{"num_hidden_layers": 13, "hidden_size": 640, "vocab_size": 8192, "norm_place": "pre", "norm_eps": 1e-06, "rope_fraction": 1.0, "init": "trunc", "weight_decay": 0.0, "lr_head": 0.006, "warmup_steps": 200, "schedule": "wsd", "decay_shape": "sqrt", "z_loss": 0.0001, "max_steps": 6933}
MLP neurons of a small language model. Each row is named by its layer, matrix (down: output weights) and neuron, and shows model dimensions 0-212. Each number is 500 + 25 x the weight over its row's rms, rounded and kept within 0 to 999. Numbers have three digits each.
A block is one neuron, or neurons of one layer that tend to fire together. After each block is what it responds to, as a language model described it from the Wikipedia text at the highest values.

L2.down21:464554509509497498469492529474511503484534514517507544555483501531484491518509465454528550501526477480500500498515485443495492503494467476468490502490500500512524530513504495499517513508435479520541561488532457496491492468552503482519500532518505512570518514505533522522504501445499527493531487508525474452517487452454515472506444475494507490494518521542529460495454498490490473502550537509492477498510520512490519433519486497502520518502494487499507460503538460542522459499505472519509462497475458527490490484488492507537497481532486515463507515545511495473529490507515492495526510533480489527509548498487455502498499522495498519475471498
L2.down654:530529491534484482463476531497530541514522533485519486477484497542496501464459458528457453478495511548508489514482488498464499532467476518510535449507529538535491493522479480523487561502506487496500464495541511494468483493523500493492487532526488483521510463523466483482534481488486564506526478498480527516531479485484472484439489496517488443529478496478494489488468504448522526518545512494517486482490490515510496491510516529513503521462559485451495510480478469515482478507473491494485518498477456511501485475499461492505487528507465498478519502508503508490504488506510543513524506510527481486528513501529499500546486498527472492510506482
L2.down693:508513516481476494488496463485511479489456482516502473524511554471520521558478511492527479482519534489519510516531499539506471511518474490484487519510474558545515499535483510528506479451465548486462476478505487480491456481526523505521490521500475534552526490509456536500517513526480519476446482493541488511500496496506510480514500444491519476505484491505498546491533503471489552511506513495452538482533534524483508499478560479521511480494539470467509494489511512471527515478455502496451529508504530503509517515483473429520496491520489549466502541483498517511500535470463514569507513517525501505496564484506500527453499513481536508496505504
L2.down791:491504470489466528461511477479476472477478497549519491478536441495511485510491469489530523498493551518468491528520511532467516476484481508494517550526505513528479508499451479547474490534433507507511503508520496508466516527515419521496511487511502479538492491492538496523495492502502503531468456491467479485504491510508491509502449493487449527516478467533524487488524513492499518472538530482464493497533508480471507449529523470473537510503537488476542521520504490531471460474505511570461518522479501527464462468494471500511542492503506491510552501485487512463499498487489507487522541548481479494458487486487497499457460507503467493537534473
Responds to: Markdown table separator dashes. Dash tokens in the |---|---| separator row under table headers, mostly sports stats and election tables, plus occasional hyphens like runner-up, one-year.

L7.down223:528518492490501468508448487506499500479510500502501475513511492501513538513513494528506490510573518479502524506532521507476512502512512490493501498495505512479458471524475520475464483512490511509513488484505509468478543517483517480523474498517483484590494520478497465510485511499490484525512505456497443487487506524497498557503554485508490538510507479522542473483443516455479506540506467483513480515497508507510521500495505467486496489505531475488508479467494492491495540497545504481471532492496503467458495482487484550497494527514505515501479529448489534486447504476498499491469471518462514494468506470487494507515515515497519489531457500
Responds to: Hyphens in compounds and tables. Hyphen tokens inside hyphenated compounds such as Commander-in-Chief, runner-up and one-year, and dashes in markdown table separator rows like |---|.

L2.down541:523495553527501505485475490478471532468489515483483481489481517491469505497510494482497520527471512467509505506489497459484496503533439485498517547525530541533526495470510526478473519476495501477507508524536493468526543529506479455502491529484526505475479505517485538484520468535518521487530484505525497499521497506515533504517502511527497542515464490507506546521516540436515501539529525553539525523541522494522493495460529545532538474476540501482538500538531512523504434553477509473474473471512483506436486558487498485536506490478471488489450498513486490489483468504510498482517511494489525518534496529503514475526494544476492533506503510
L2.down793:462556455490461566497491442455489508490516494453507506475501500480487498461518498507510496470496509488463507468529502516481544497492471488508510526473526536473461478502527443511465499516481496489482459491503488494517490479469499445441491464528526522515559515510459483527500489501468544523466471489473476490504487434465508492469476490546455501524508455517453486476506536536471505512453532554470552494467495477511465511443516475501495501515500497527495524472505521497496516503528507503467445552474495525496558505476529511516512492510507496490486497503448493497479525513536487452506501502469513497562473518490486505489481504486484485529544546
L2.down849:498501494477515509502515461469484563492545499527509461530511487496502515466494506488532459478426509476490485508465506500512498523498457547535502501526523516525494490529471481490475551446535547455488471490510516530507526525517500492503530482459493526491446512504490504490490498507492539506503500514497496552490531474459463507485500494462505506448456529471517518491470536552492474488472457476505485510505485477507507493480532509491506502465503513490499522521508517494469493520507478539505499498540485485530521546526490503489484499523492520500479490514529459503520504489539477509480537517474486510532491538516500487491494541522494518516504489
L2.down1028:512480482518503577491489474489470493453535523476477512477500505519475509507486495544527520482493474506494505500513515500526499475552535521450521511503502461484521509564516500512534504550483530440477489512512497519506538537519476537502500526463524534504496524487512519523496495467490445513468481546509489477551475516507494501496492528505515532511498559507449472478476513527479506518541516514525487500454481431486524461502488527550483509539489525485514516534531510488472474499550514467511494498481520502482505518515486520543485478418455493471455501463482494487490535545469504487471509504541496521523492486495509475477468505501480520502519530
Responds to: Relative pronoun after comma. Mainly which or that opening a relative clause after a comma, e.g. ", which was fed"; also coordinate seconds digits and word-piece fragments.

L6.down25:517499479511462474461476505458524462481507503487488500508498466516478546519521502525471470563486503449506519499473498530467517515472499495478505429501481490543525505476518513497495523418502512453509472476480520510513468495509483472500481533511531481545480477490486479490540508536503494454531500519479565473501520505565463477533505484461484516530504529472508465480497512489523499492525522483525481479513518534540458491505521480514482490551496529528449506490468509479515499526549472481499503489504469455496472501485455504518534508521489473507471503527551508517519505519522509530558534470519489484511482454485507456486501507497523475492488487
L6.down148:541477522519493468552510491493498459451513493521522500512514499499497524494527467477521515490490513466466463470527505500480540491494510506483510495504513467472499524527476475520492478489464525535523415517526534504527479483489477491492557481472471515482500470476465537510502465491490535533476527512500497533478481495477542447480497480511509487501439466490472518482491537531511515493495518512483483508503493477510487452552502501528501474498510490536504500496523506515510518542500453460548544498516510465541486481449525470466468524498503497474449551443487510495473524488494549529469510491525495503478527518535443495506502514509479486550515520
L6.down165:531485509507516490536486500485507511468478467466492491542478511514483525438527511476474488504516489476525529535579514442489515487482533488490523496501493448557480468489473528504482518469484497513471476497481514514534475506499461490541490506521511500498501480506534432510486474491467473472512499494475482494493494492527488496538517473513512504480492459527511480461464491498507507521444521476493500460501477545545487470515488487492473495529462533543473491479500460499463527485525492475499490447446523507534480475521473448517492514498487486507507494512490539485516529499442489484475540543509475505493480489476474474512496474456493458511500461
L6.down243:509497518515517522493581507488496472486471477499551551504498514496491520536445544456497497494456466503463479508535520494489500493522522531486533517531544483520484493515443520494497512516508536538498469479514520464463478503525488494501472434462532489494502499505508464471504496489511489465506504450492504516476532468488511504507496512507473458510523490506484498493513520465519532525502496527546511496483494474482500504528499449542464519480506514467488502542498495517491476465504485517500527477495470508517493519476478454558541477498499496468501510510511483487481464470513498503492475534513512528496489475497479465518543511470518513493493489
L6.down297:426512507459492510501517490521449527511540489491492546537547487512513513491485500455496511549494542536514489513514517506470487485501526499474546501492497472473501474477514496472480457461490505543480464502552482473513504491490522504475511543538494515517516476553524517497480475510502495455502506505477505554485496475485531519521454491534511488487474506506495531486468464513502561486539526495527506464517512468448478513502464527492479514478502479488476502485467550506561492490497492484499533525509529486515514512498484475548470478502500489495544478444475480486508470500507501490502539469536518501524482467557450459479523475501512525456505522
L6.down340:506497495501477516470478493527466493527492497486509508496504500504498519479470444489487522480511501515474497532454492496522542517496465496482519498478488556498496506502516502449470482529485481526537528492481517503485492464533507495466503478499475484518515498570487518478473509493453555536433492500532490507496495494467500526487474514471499467495490531482495474475498540554514534503490533453483473506526505509497520480546540503497463538466496440488514492504513533499553486444500489483543495480482521518489486505494495535462538510480518468513425509555457484480512484510488446503479481518444500485540521522513510536492527479482523509484474486
L6.down612:534503512503501475494490493503534500453499532483517418498468521503513511461483535548456513534485497467478500501533451523492511527488514457501510532498494490488498491497464509470517520490493482489472519470477547521508523495495506519525460513525502508569475472472507467445549475491508469520521487520522529490518490532497490519471473509463535540444490522484467484489483485499472486559506512548466551469541474519507460503526510490496527504518558543483515507493531516519449495479499503493518496547499486497477490530528443476520512481477544484492534474499497540507495469537515552502478520533501524544537476479545552459543464549484486525527500503
L6.down626:541497509500472533544524516527503486533486488530491487508511515513508495513496519484497486446519514490475481502483501533504525504506538510464501525482532536478487505517452512544496517490521536515542508521470510501501498491540444498458534475506463502514475485490468517488516469520532482492496489517537504485470534462510500514489501503486462555528513492509501462517480474470491519505490503497505482482498473496498452534534532496487462508494497479510536460463488493549542438501489556462519476469478512515480533492459484450496484497489518507477507521487507538511509501474461496468492478493469475537504469543492474563500458508511490483465502493
L6.down740:482491519525536499454481515494510465532526475542516480510460501562541517475496517514486538480554527481446501540495504491507483502502490491513452452520458513510526529484497508471516495467450498503523468488486469482519458540493467489477498465481458472489511455536521484497504470487454509504466496499476465506484471514474468491527481514465493485503486440462491474503451546539487522484543527476516533511492498521513488452515495486495495488570512492507524544505510525470507518540451469466510503515504495513489487464508500486508515484497497551469506529506485491477515490489493506529511463504480495511483471531512518505505498518487521566470466470
L6.down807:497520484496513519525514492524561491486511510515508501505493517510503438468476536481506529517512495523502480469512502482483554456500488474484501517522506507485543509492523546536477481494512530469517496512479479516510482546469486469503476502490498514514474495498514514525571521502503495557487463504472425477519497485535563528515525492512511494525515521452521513509541479483479499489466526476521535512507507438556520482559475442472503506437495470525511494493529525515477559483502480489476532454488496493502483446538478499507512530508492506530481475493507498496520462500502522489499514509480506508530514470516525548476492509538474511502474530
L6.down831:433483523515505511484528497537521473488481447473471521472498520531489484500532485481489499447491499485453455452549560485463504461539495543544543512503502471492510509524523500501537509477471510438482460483507473534492556519504487489506508508470479480546494455510494520492473478484513522500466521511475469468518486492502503462518485517494504451507515476530512488512487505526514531513509473528522505528530506500492458507506477513530510500482497526484484485504488562491499515471491492503508467498531505482469486511491511481525530518504501549509448534503548458489500476505534505536495506494540518508500507589498488486538500482466493477466479521
L6.down971:541511467486531512483478524510449533444511496426517511522484530511504519478505498511524525504544501543508518519498520514490507540499481520520505521496542521495456491507532502541528498524514494487511532481465471511475522498503500458529530496492479493540518475536479535554559490503512519468520512452543527517474504510500491526537502504495498540497507498522523491512512542479487505492545490485504489504519500552470471462492489497498515504500475490469483486510516485490501496473523493508506543503512470505525498491491491546477479508471503507490480458502505549488468485476508531504479523517529484526503531489518517497501506482483501502527554520
L6.down987:498527532476533491484461530507524562490490526506515510505514531522506499498516506452464499503522517457472516512522537468467517493473508526496488443462523538498486493507520468530521480535499456508470524471509532488480519508473497480521497511492470482508497498505500493490478504488526507497503500478482502510467484483499511470522504512525508505482523489515495498501514551490506516461524514476527490460502492475457520519509461463482506457511552498490478470502510457474456504508497502558509525485486459495497503542462512522519478501502473510518476471509499462494511484479492543490540521534514482505449459476442416494506515481487498504559505518
L6.down991:504476462482464512491459543489496508529522500474502511497505479493538504550481531507527521522479474486496519520518507547493512511539491467529492523500503529495499526489524494518465493495541492511499519501532522477529475497480477492502499461483459528494502457548516469463452480534440465523464515503478523513506569492487444479513511567526436521548506492508485528510508496532513490482514542517489523515533542530492489474547531515484481473508484517464494495503558488445442520463531484463497464490496483486484478475445477498448537530516488495486501504489503507550511529466536475512504502504472516459494465496512509537459505477542529502513477480
L6.down1161:496494519466488517514510497517519491548526482521510486467509526457480492493506478496503490530498515468499514498529506467518542500493470462498481490524517499463521509506503511477533518525472503496483494498470497488478466482515444512482499461498544479517571505497522475467553482495488498501491463511496490506515519445459499478457547523484520527484490525465525447499487477445496498490490471504496511497489555466501509492486498518513485453531544492483501541466491497529492538544500478504502549512496495537488522526494499518501514480533478456448497507438490457451527488506454483458522460562519485496523542479458532431491519491513549485512521489
L6.down1246:468516510487464519496548514491476500525474508530502477503497485485489514510527509573490525496505506467486539503511538525521516500495537496510507511449543512499528495498475487524501511485508488501472478508504519511480530499491460508491495536491515481501511505524509520521559503470506488542521542464490495470515518526495519521504439504480529503476458466568491483514496499515517504520495498457540472468509497507511492509462517487550494527524500510482517475514501504495527502517503504499487479494539477501485481500485516512532561511455492472452497536466482494522492521526480516491494470503492482473481499472503500547495520507456527491480492491
Responds to: Table separator dashes. Hyphens inside the |---|---| separator row of Markdown tables, usually the second or third dash of a cell, right after a table header.

L6.down296:488555506514466466485476513498515438492475477525500496498509522459482542514527479539486514482534467526526508501481519461479530520467515497517505484521515475468515529573534484534534495481473516508508449480497499467502529500503572477501454506429507501525505488551507508497494513506508506513512521530542477488473541516504513487523479518532541489471497538483489524481496486462501510501501506499528521513521533532508473506543500504485486491479481529440458455496489506498512519528481537455482533540506495494538527470505503550517508502482460490492475493479444472506507458512514521501530521516489496470540502482458521561535495485465518475477494538
L6.down307:477519484495475469486468518468472560524508494506500507461500496496514480518528480497519560543518517495518502448510504520481494515499487481519439526466516516550483527496498509482436478535492523470517509505498499482488476504536512496518512449502479528425479502532483464489505485551544477487523509534514519506528536501468520564481510468491474498471502524500530521478513556513477506484510512520520494435503462463472487527545487516498501489477501485476514494483527448531489503537497491465456493503501525469506503550525499510501470489520502519499498500457500517490498511477499534459512511486514465480540488532485515504524476462476501528508526475
L6.down373:505533471488527497514473504480505490508454475485550512478442481528464492495505515509569482553504519464454511487504501474505507544470471486497482525481490537549503507461490437473509559521470529504487520490518467484510518531528535476522502473475496528505495497511480493529519540483577479484477515496508492508492487505520521508501511459502474463498481538540478501538494505495455515499493536510447476526530494516493440482508471498517496498521475527499482514475519506490484501536490497438516509519511540500455481468509509474528502486477485495513510491487495518463484558491517503466476473516529489487506491453501496467520482445464485490505477497
L6.down457:498495576503501487520472513515528494491497537490523533541492513474515504511471508457459530468523521499509540451480480486471446502491502499509491529489520481526500503523531512498473469483493524528523501539541526496516516523534473459505509485546522491484485491482448485525501509497543505487488502493467471505486488515497498508525488450553453493561482524519490522515519545488461522484496489488487465499512530511474502482479507502540511465499503488460494523530527511533496492475486483476523487485495519573505477505447506506501519498460509530507545538507461491523482490492555484487481530496455528462471509519492503483517500516507539496525518493
L6.down482:487497471467527473481561498548489516522511502492499517473497556549454495519515498516460503508542520511541540497487467523497482467532500444567489508484512482500452487511524503475510496451490495494502499533531451472508498493505475453494520502489520515509482497539499517506493517471476528513540483502512551512515533491498519512441507526537467501472512509541504540503498499455489464469526562468506497476500482502479493435479483466542454526481472519514506489501480494509489516497514542491491507469471448478481486508523500509482527496501512512512517494509483539559507461480496544502504480465509471521537506453484481501475507447478521521510506539
L6.down488:530466507507544489495518502529494489474507471421512508495491524482544517526499487539500475497546468498509500474482511497511516498515486467476474467485551530525505466476500518461532486557518491515514502507498497474534512527508495478533475487519540519505490475503492491495488551512504541469543535515513491508482471541544516543437508504516518523539532510479495494503534513469476458424497486535485463525514493489518493524478493528464512523521534474500489502517498501518506480535520534510471515526473480484527482487509510514476516503499457498486513489510487521489491501496486490498507543539513488536510496470446523475524479492465502541452494465
L6.down578:436472452449517505512502499503507537482497484500511482493506441560528500529498482529510517474478507443539497536490490526533485490491486510517473509491548521486487501477570482532486481484513489475452487487468524524496515498501525498542475517504519469514553464548499508477519491435526457445504505503468501511536552499545519449514495500508567505532530509547500540522526445474516519493501490519488508454490462499524503509507504514526544522488484497459507544529472482492511514531539542512505488481471494532487438521528492527494500528517465467519502532512500525534484503478514530484491532541491496503465511453522507496513506487523519504524495517
L6.down601:454505523482477545442497519471497495535480482489508488524535498509466485532470513527489506484492502525516545515468518493486495472469536495503483532494497519494519507471472509510496475534486487490509499480511460543470474481483539506478483469470527461508534498450455500476503501498492507464539512524521520465495509501510511530542455502488526497506482548462464485521558503498520492491501495469516468467527443538488535464500509568523482525519477502494487518516475483537535497478504517503474517475505471474459472504487515502501526487506509497510494493501505515497486452507479482474515542521545477480530488480513529510480540519522555486549491493
L6.down648:501502476487493500496485507529507507544532486503504527484512531499545508505520485493497486449483503474485510464498502486490496517543484544527513497501525538488484478485517454499497466508525522493512483518500486499488491530484517517512494555502488555528555495485473487488508470510551516490492517502474493505459524499512496513511505531536500533458538499527464539487490491502462505545544546498516507506516524506497487468512470491495476476478506446516498495486528566482498469494473500487488515470508528513501505519500484489515487495521509536503518506465449489497477514529494500556509501490530503530536547481489520533492537505526508548566511479
L6.down656:553490487485490493511531523490500493487473515507501511522495525481522506466506513523469497461517481481457519544495526520498463507519534450478496481526518536481499534495458484494530518463509506508467462470484516498483527561539504502526506520484504518544535496520507463490509521515416461492516497530454503541505510475494525459455524460499504511494478497526486495455487525528531516493492495500521518543528523481513489488498482531490488514545537543519494500522516460527476523508444485447466524494508480521502511504507517496490494483539521508536496507507488516510494518530505484495522470452527528511508537504526476491517480522495524544461490498
L6.down891:486480483518479472496535528458524464549485482457527506498473480488495495507490504464491482532520471524453519505503550493508459439480452490543519513480499483516503470511535533481519497478512506516509474506517504469515493520499478462485492463544518490463516516547463484538509489495521515476523467472474518456526488532525474524513508459514459520496542478497518532510501488484486518470539488452503510491510531505451476458518538514542462479520515462493510490496489517498486487455463497503487506436499489500508498497493492456448476508479516534506472500512485481546494511450488500489481556488540495516508512506529558447518505532511521472530504495
L6.down899:518511497553483537467494493516519450511506488497477502480509506531424506494537508515510471488581521471525520460480478472474506517455498519449489528513536502474494467531486437473494500499514508501463471493486537505488506469469481470494482499510508537459452467551483498539494511450471518498519475500525534568533504500438491506490515493500495501525512509523465496496495509514495506477505502526508520517504462489467488503466560537510507512512485500500513508521467507484488503506516477464511495453503484540484497507516472440526533522474478458457526484524496487473507525513508530496515533499511507489463484475469522507512474481493492481466519527
L6.down926:499503504514475479510445500485477484502509509510512481490538465481508488568528463506469468499468503482510507469485544477500486455520522494510460492474484486510525517548482533495457521493499475467446516500510510477451541475482506510461529506463504518538512505443486526510456516467502485520506544505499500522530529546536483547444510500508459499520516550545540485522509527530528507468515466518485514543481488478549522484513448493527485503515474502488476485555517533470518515513503490544462516485493471469522532548514512502455492523484547483463484507508524498532521522536479534470554524508490528444514536478540522484515518510505530483487499518
L6.down938:465547498469524516485498488508535499485489480490495492441495531483561483537470530453520450499523504513494508445481429461468493467508487479545493545482541467503502500512528487485520518534505493505486478461512513498537489499495478530483503513512525498489527493475478466542518485526474534478520539536537492492508503512453491532510491472504474511516509512490469468513542501525546482498493543513519493482544485462528490563450519502448473466517514473466521502481530530517504495526483484441491536494501506494537495505499523467529543523535490553508538523478474482502465523520481486501491478489479537534527516500475498480506542499484520453518504489
L6.down998:467513499504542499453518524533494507517473526523499528517515566481502489525473515509511540506494486498513524502475500499525512456502470527504469536500471514467482524463511533521476497504530507514528471494471522478513502486536479465479519470524467470486513539536454557511539538497502551542528488500493474491512485504475518518516511505475537467503537501540517485456526493479505518487484495497537526495496497476494463531484528509476491464520499539479477507451457511500461478541477496461508483482507476530550492531488493517536482442500545513538478472481485497485534522527477516458519487483501503510510496489517507520499520504501504452543445510
L6.down1038:505500492486510491478509530456491493513491507529515531550509519494481530492549518547517512544509456519490549497451541505476518498503518506477494458490480465480520495522560508489473512470503462501462487497476485472546524529513469535514507470490474516501518510538463503533528471488473470473500515524494502469515469528461517491529453547475473492444464495518498498469515517506477500542532541469499504491518486551552518507494509482471469518466501537449471515515490514497530499490466501470479521550532518530481538466517509531475534498507476496492476555458472496500516477514510473479465478490502505499461491528498486505520562492514492504520522486
Responds to: Clause-opening subordinators. Subordinating conjunctions or adverbs opening a fronted adverbial clause, often after "said that," or a sentence start, e.g. although, after, since, while.

L6.down6:566477458458470523498532512511468475483496504509506481529527499478474531490490492543471497492480536525523495496478495520493494500561476504484540513503492527488534455469493485517490471479505522506504483457514515504475502530481538546520501509479514514471475483517504496536490566468474504519518465526486506495486512556508493472531470526455494492484495560460490500497457487524475509501497507491519519499548529477499524515498514571479492481485483483490584504487485491524487508489537475415459498517475506518520508492526514507491487485494468511508496485503431529529529483531483508505472516509490495497496497492486460524491462510477466541472512449
L6.down26:503513540536512460483481487462506481528523497507487481476508528512533490530473510456467545500511464535507481512478458506487514505494536519512509503471537523448458524505516553493512482498522517463519534486518547523550502520556493497504529497443535533487512510522500505493500524512503496523512482487488535528492516467514513481479505538519477498524490534487494504509503472476545503512514493480464482493507560509531512492460512495532465507506512530480500525497496454458512502458503458532518506506439543487482536500486494517551468514504475500541453552511560513528436501526548517535507514483506470519477485504506462547553499508513515478506462513
L6.down131:492485549512488533510472487487459553466502509513512483508477495516498480531497511508512449496461503488520484478484500497490499515510481525505539472504464536490489470485486512488541468503547519507461455475495479548475528495484528489479468514538489495465448498454527496459423547489514498490512450468494541516488528483486541529540523469530482509513485501479496498482532500502494524496521514520518512543497463445568518521495492505515564523545529523484490489483542505500503532506558510487541494508542440467461476495486492506487490504500515490483490486477521531500464519538513463525536508500538496522529501520533525504491523452512484508496518505
L6.down145:515489501509534502502478514557514481528529525481508532484518530515537514466502503516454502482517509528437503500515480473509508530499486496489537487511490478514491492504477504515496485529514509513475503535488475550514547506492523491513506518504519512512477501549506496479520512459503530515492527518510501509484474555449495490507505535436484496518499524506501507488487522505487503480554434561515478499521550527508485524478499532507487515504543509455494524506531529511509572478502484507416507517496494490530524452497529481489508513483540512529459516520516468534512548513514433497502515472505472514576491506491461485489495493499510538511510486
L6.down185:500493546531511476530505496475478510479505524553505494487517523539473500456530495514500564483494509495499464447478511511509508512532479490526505481491500470488502510514526509522519488498477509513487543511517515518483521530520539507478534506539508510513488520553482487471474519488492477512520491531552501477454500553484513478456481486514497481507512517512486523515521524509510490511504493507481528473463484476500475509534516514522532536532532528498449526498476473505481542542481485491533536414524497498473439515526506512506469498519511512503542465463457502572502462531471505488544521525485473528481520491496555525486511483510513537488518524
L6.down271:500507496494500499460546490512493501471463500513470526543507537503469514531503535522479531490489532476467516550488446508529475467525536440490487459537490508485487484518502544498503507498508481505488474530494494508456480491484490454504519531455431514549533548542515495493443539441490497478498475530512469527517510472479503475490516495486538480475447519512520493480480517490482507564494494518520497472509509466470474526480469488517486521469581489491469519536497502482534462559452504502513482482534467541515515501524513544503520516477534507509517523500505499496502489504447494516499543511534508567513505502492507474483504482485544456520482499
L6.down475:505477477502526508494450513531508448474482499470501479508510532534466479514476500482489508468456494474502481508451500446475490503547530477505462465467504505496501500512483506484476486483511520484517545470503510528514474495480519514495464509531502536538437518494490521548521522468495497457530521491514512471544550497514493512449498519518508495489474528475583487490479526543484506514494514475486496444545511508483512465469504492586523488502475452508468516519505459484485520474536502479462465470450508480495497488514535474471486508476486487483482522542529514460478459532500518518538532513527499528501473470500514488448511532462515482503517500
L6.down555:548526470515483498565503527470498459514512510501508473508481475543492519479506501535541493483483489490474503427480501500543500485513463490495555539530494517505549494540512416500500474526521569544482525443494546548521493509498491496512519509488469503471482513516512486502515515505456504498474539471490508475508544484474499545471504475471485473520482536489496512503448472514485484472527524470470473512523521535474524477488447510551513477567520489482477492481516489510464497483506505525501525477531493482468524519501510528481514485491498508515485477489472489535539507554506532461484513448529511473517495535474455529482488450498502497518507520
L6.down616:472506449521533485469461500533511518446498454488519536479507477476463531501458498496507470530504535477489524505517507525509531551520514488494509506549508496524524466510506528481463490523506523521529536475543545516488533502533502480533475474542487489482507534517536471547464446471515517482523486486472513521502464497481508515490508529501491483489476488527485496498494482512497474512460522525549514536526447565489497511477505490483496526546547482500501456498507544571483456488501481527481509550506467487492525483471476488522552499487517498496504515515497474506483478486493526522480502443531547500495440499462464481478498520492489527491512514
L6.down658:503512516463509465521466528490534461490512508476553470486497451473541510477526498539480508532523479493520458468562501488483508516506487459525504471493493483493499474517453496510502506475512506481524486486472527491502514519459482490500509473452477519496490527529507485529519491489538440493552512502513501506507470536519458472480494499525509462486489538454508492499493533511506525506479477484457494506499492493482501497476560500531526483496483492495461491526473515466503522471467550493542506530463486502512471541491510472505528492545499505515509468490515533464555517502485527453504479472525503516547499514479478475528476464511496486478513477
L6.down678:538528505484517523476479540489500539497504495492542521506530486438480506531531459512480520463500487485557528473500476486525492516479496523501480545527477512522471476497500468472523488484473531489447497509490505485455469483504454509539457498453515492527523482509461492472511535579493499537475488501536484510511472473537494500482485520513515511526478518480511524499479494496497457508497490472515463543479450522469455508480528520479524500495516500493466466481517502463493475506492477512489530493495534528528438499513507469524499515496474488507545473521454501486501528502501546469460506497507492493525508486479500523514508512456506519536474561
L6.down814:522534480533499481510542508492544501509495460517521479521489514488459465493503497523478513536467512472477504470489501554497486507506447510501470487513473504492516471488461452473507523487491487558525510540495496539491523504491480495477503470507497456479504516535470487506517488474500485577465480500528463511540480508450479507528525484514536490457457514463533513550500477511501497511473505459476548475499547484557502492466524496482478491497505469482477529525491459479460491489497493492485504526496504509468494507461477479580481543520483535502439509467508508512497472524513525512489518512495538505520483512475522547485524470491496537466473503
L6.down902:498509531487487516494460524510493479478482492498516494479502539495483510525561483510471515514508511544539485497506491521594488495492507506497518479516541506529521500486522477511496521514506460481502495492450528469528494504546565502520496468513515484526511489502504508471510490501576501472481499535518460498458522534483512511476482484480516508519498470471511501480500550499505490485476510474535506486534454465496480567504526490528543500474554497453507488492500474488490516512500494516499520476507519552492508513495512499491480552540521499517539503480504506503475484469475499502524502515499512538477541514505516522486492472487523527521467516
L6.down1023:523494484513460493478479512509516486533497487488510500512511542498512486465513493508472531521509514463468518481516501498482494502504569564533480540518504459527467467537496483463481472526536510529496519478458513518492472480477500495513490504576487454503536466485484475549468487506503550536457481544529496510519484533545498498526454427515524474509526532482472493481524499506513461509474502517488492504532477473530506539519492501544494538511483529520454482498494481488450534474504501487494471489502509508530496482504461498501480487491513523467447469538481515490512452442472509459507521481469523500507507537489527501474486473546500529498457535
L6.down1034:525516519484522501512474520470531486508516526514495488503464472466468507478533487516532484519493481434502481497481546509503521544544497516543493475489495474469498452486510515479484505479502533516512480485491477496528555456488504511572507503470480519488529488517516502497504513497482479485479462517550471526451516493533498520482521518421514484487485489488504470554505505459517475487478519541517525489471515474452476486456524502546493489507487519522490446470541463485479499474515466498496512470491487512521472488490506465485491492472513493475510527483495477532458537470512516518505525493514499501530489491559537502494520486488505503486458518
L6.down1220:533560517527494506480493548499521530484489486545504519512523524533500458485517475489556489507519502549495492484515518491451538482473507480467484531505525496528546528438525527505476491451541479520499410520483524494495525506504515449544479485470487509503521520482505509477523478472469538457481489510524439491512502472526520511533508477509518500490453500497502484501477502451458491510479485515499490494483471527468511508502480459439505494448506549481492484515520494532501513479507486498495507500492520463476506518452509514526497538504479559533483510491525518451482515441487480497503554531509518524532472521503509559507532539484457507460528483
Responds to: Relative pronouns and headings. Relative pronouns (that, which, who) starting a clause after a noun or comma, such as "an organization that", "Act, which", and the first = of a wiki section heading after a blank line.

L7.down541:538498493526509505500479495498504521506530522523558442477525525512518542493517473501492509481468522492512475491520472494509535527523471487474458475461524520545497505478492492507486511443521517515522493490516486490492473495531476539526486515470484474509502570506527514492520478509511505537512523503532500534503520525504537463470505493499495490510496455471480477519460495514543452495523452514492502492525475503500530545497493463523487496493469513543506508507502509428505495495467511494432507530487468513507481507513533536507544516525457507498529490559441507478523462485463512482512487480487505514477463486477483474508501487477486487548509507
Responds to: Section boundary markers. Boundaries ending a paragraph or section, mainly the first = of a wiki heading after a blank line (e.g. =Career==, =Legacy==), also paragraph breaks and sentence-final periods.

L2.down684:566498502487490467484470485540534481531519498485509464474535514468483481504488472499507480446533497464466461521490483520513476529511478456480486499536500512481528482490506454525465529495459498479472460511501559487484497527517472494480508486482475526519555538517497501509503488514508496463512480487548473497508503520505478523502505481443522511523535511551472525485519484524478526473493460514508484516496485466525449482481446535525521524455540518506509462498516455526473535468470479491464520491514479491495470465460476482484468507524508537481493498481490508528473486506528501494502479502546476535500534486568490487485513507450493508485523519
L2.down921:486523512450545494500512491534525520541504460486500506517477510500536499497514510527551502460507481464493510492482497502514458531513491484459482473489490503466482492490534493516467510511530482463493578530484457546500500479502506505512496487472537477492501481508478491490529549539456459504536470469485485509514505560515505512508521533496556499539533481529457508467506464513537466450512479507530481503495492513509496520528495505480468513494522565500476504551491481490480536517493498515446512539483498514509453507456486520559523497482506497494525505462501508502510511489520465554499484473486475504535535481506516541502438506481519488499475494
L2.down1054:497488504522431496473502509443489488506512493481484486502521473503509492447541521528493527484498484546474487478454475509478502508476531500492488501532483494506558469511448489507505526497481544480496529476508502534500520529505480492474540520487538475490520505480470530489554491474534526493511480473496521540509487500504472465481570458426453507498530535483506514514524478536495478560540487493486538477491494496493493479552461511496517492485555476471493500465475481502556448566481482495499539485503490510506524500508487503485478502472489468513525526448479554542504510513465523491457504531475449519449536507516514485462519484501506506530498467
L2.down1096:540527501480530507510510523518526502497514513501502483540499524511506518513528486485519477523505513540495492493469490508539504488542510539543485527523512509518470491456447502498506483481507453531487467513536494507509503527507496476502509484487438546468523473507531479528476488514527516520540504561539496439507492518489466484485504508495524473510491481504488457499492488507521501507476506534522523543480525508590478506500507516472499510492558523494500475477482479476512482519511525444492493479477492495511462500491538490462492540472439525469474452531492551502494532508488510460539491477458511475530498484489451490491482467492558521499540516
Responds to: Clause-linking connectives and gerunds. Sentence-opening connectives like Despite and However, linking words (in addition to, because of), and -ing endings of verbs that take an object (ensuring, seeking).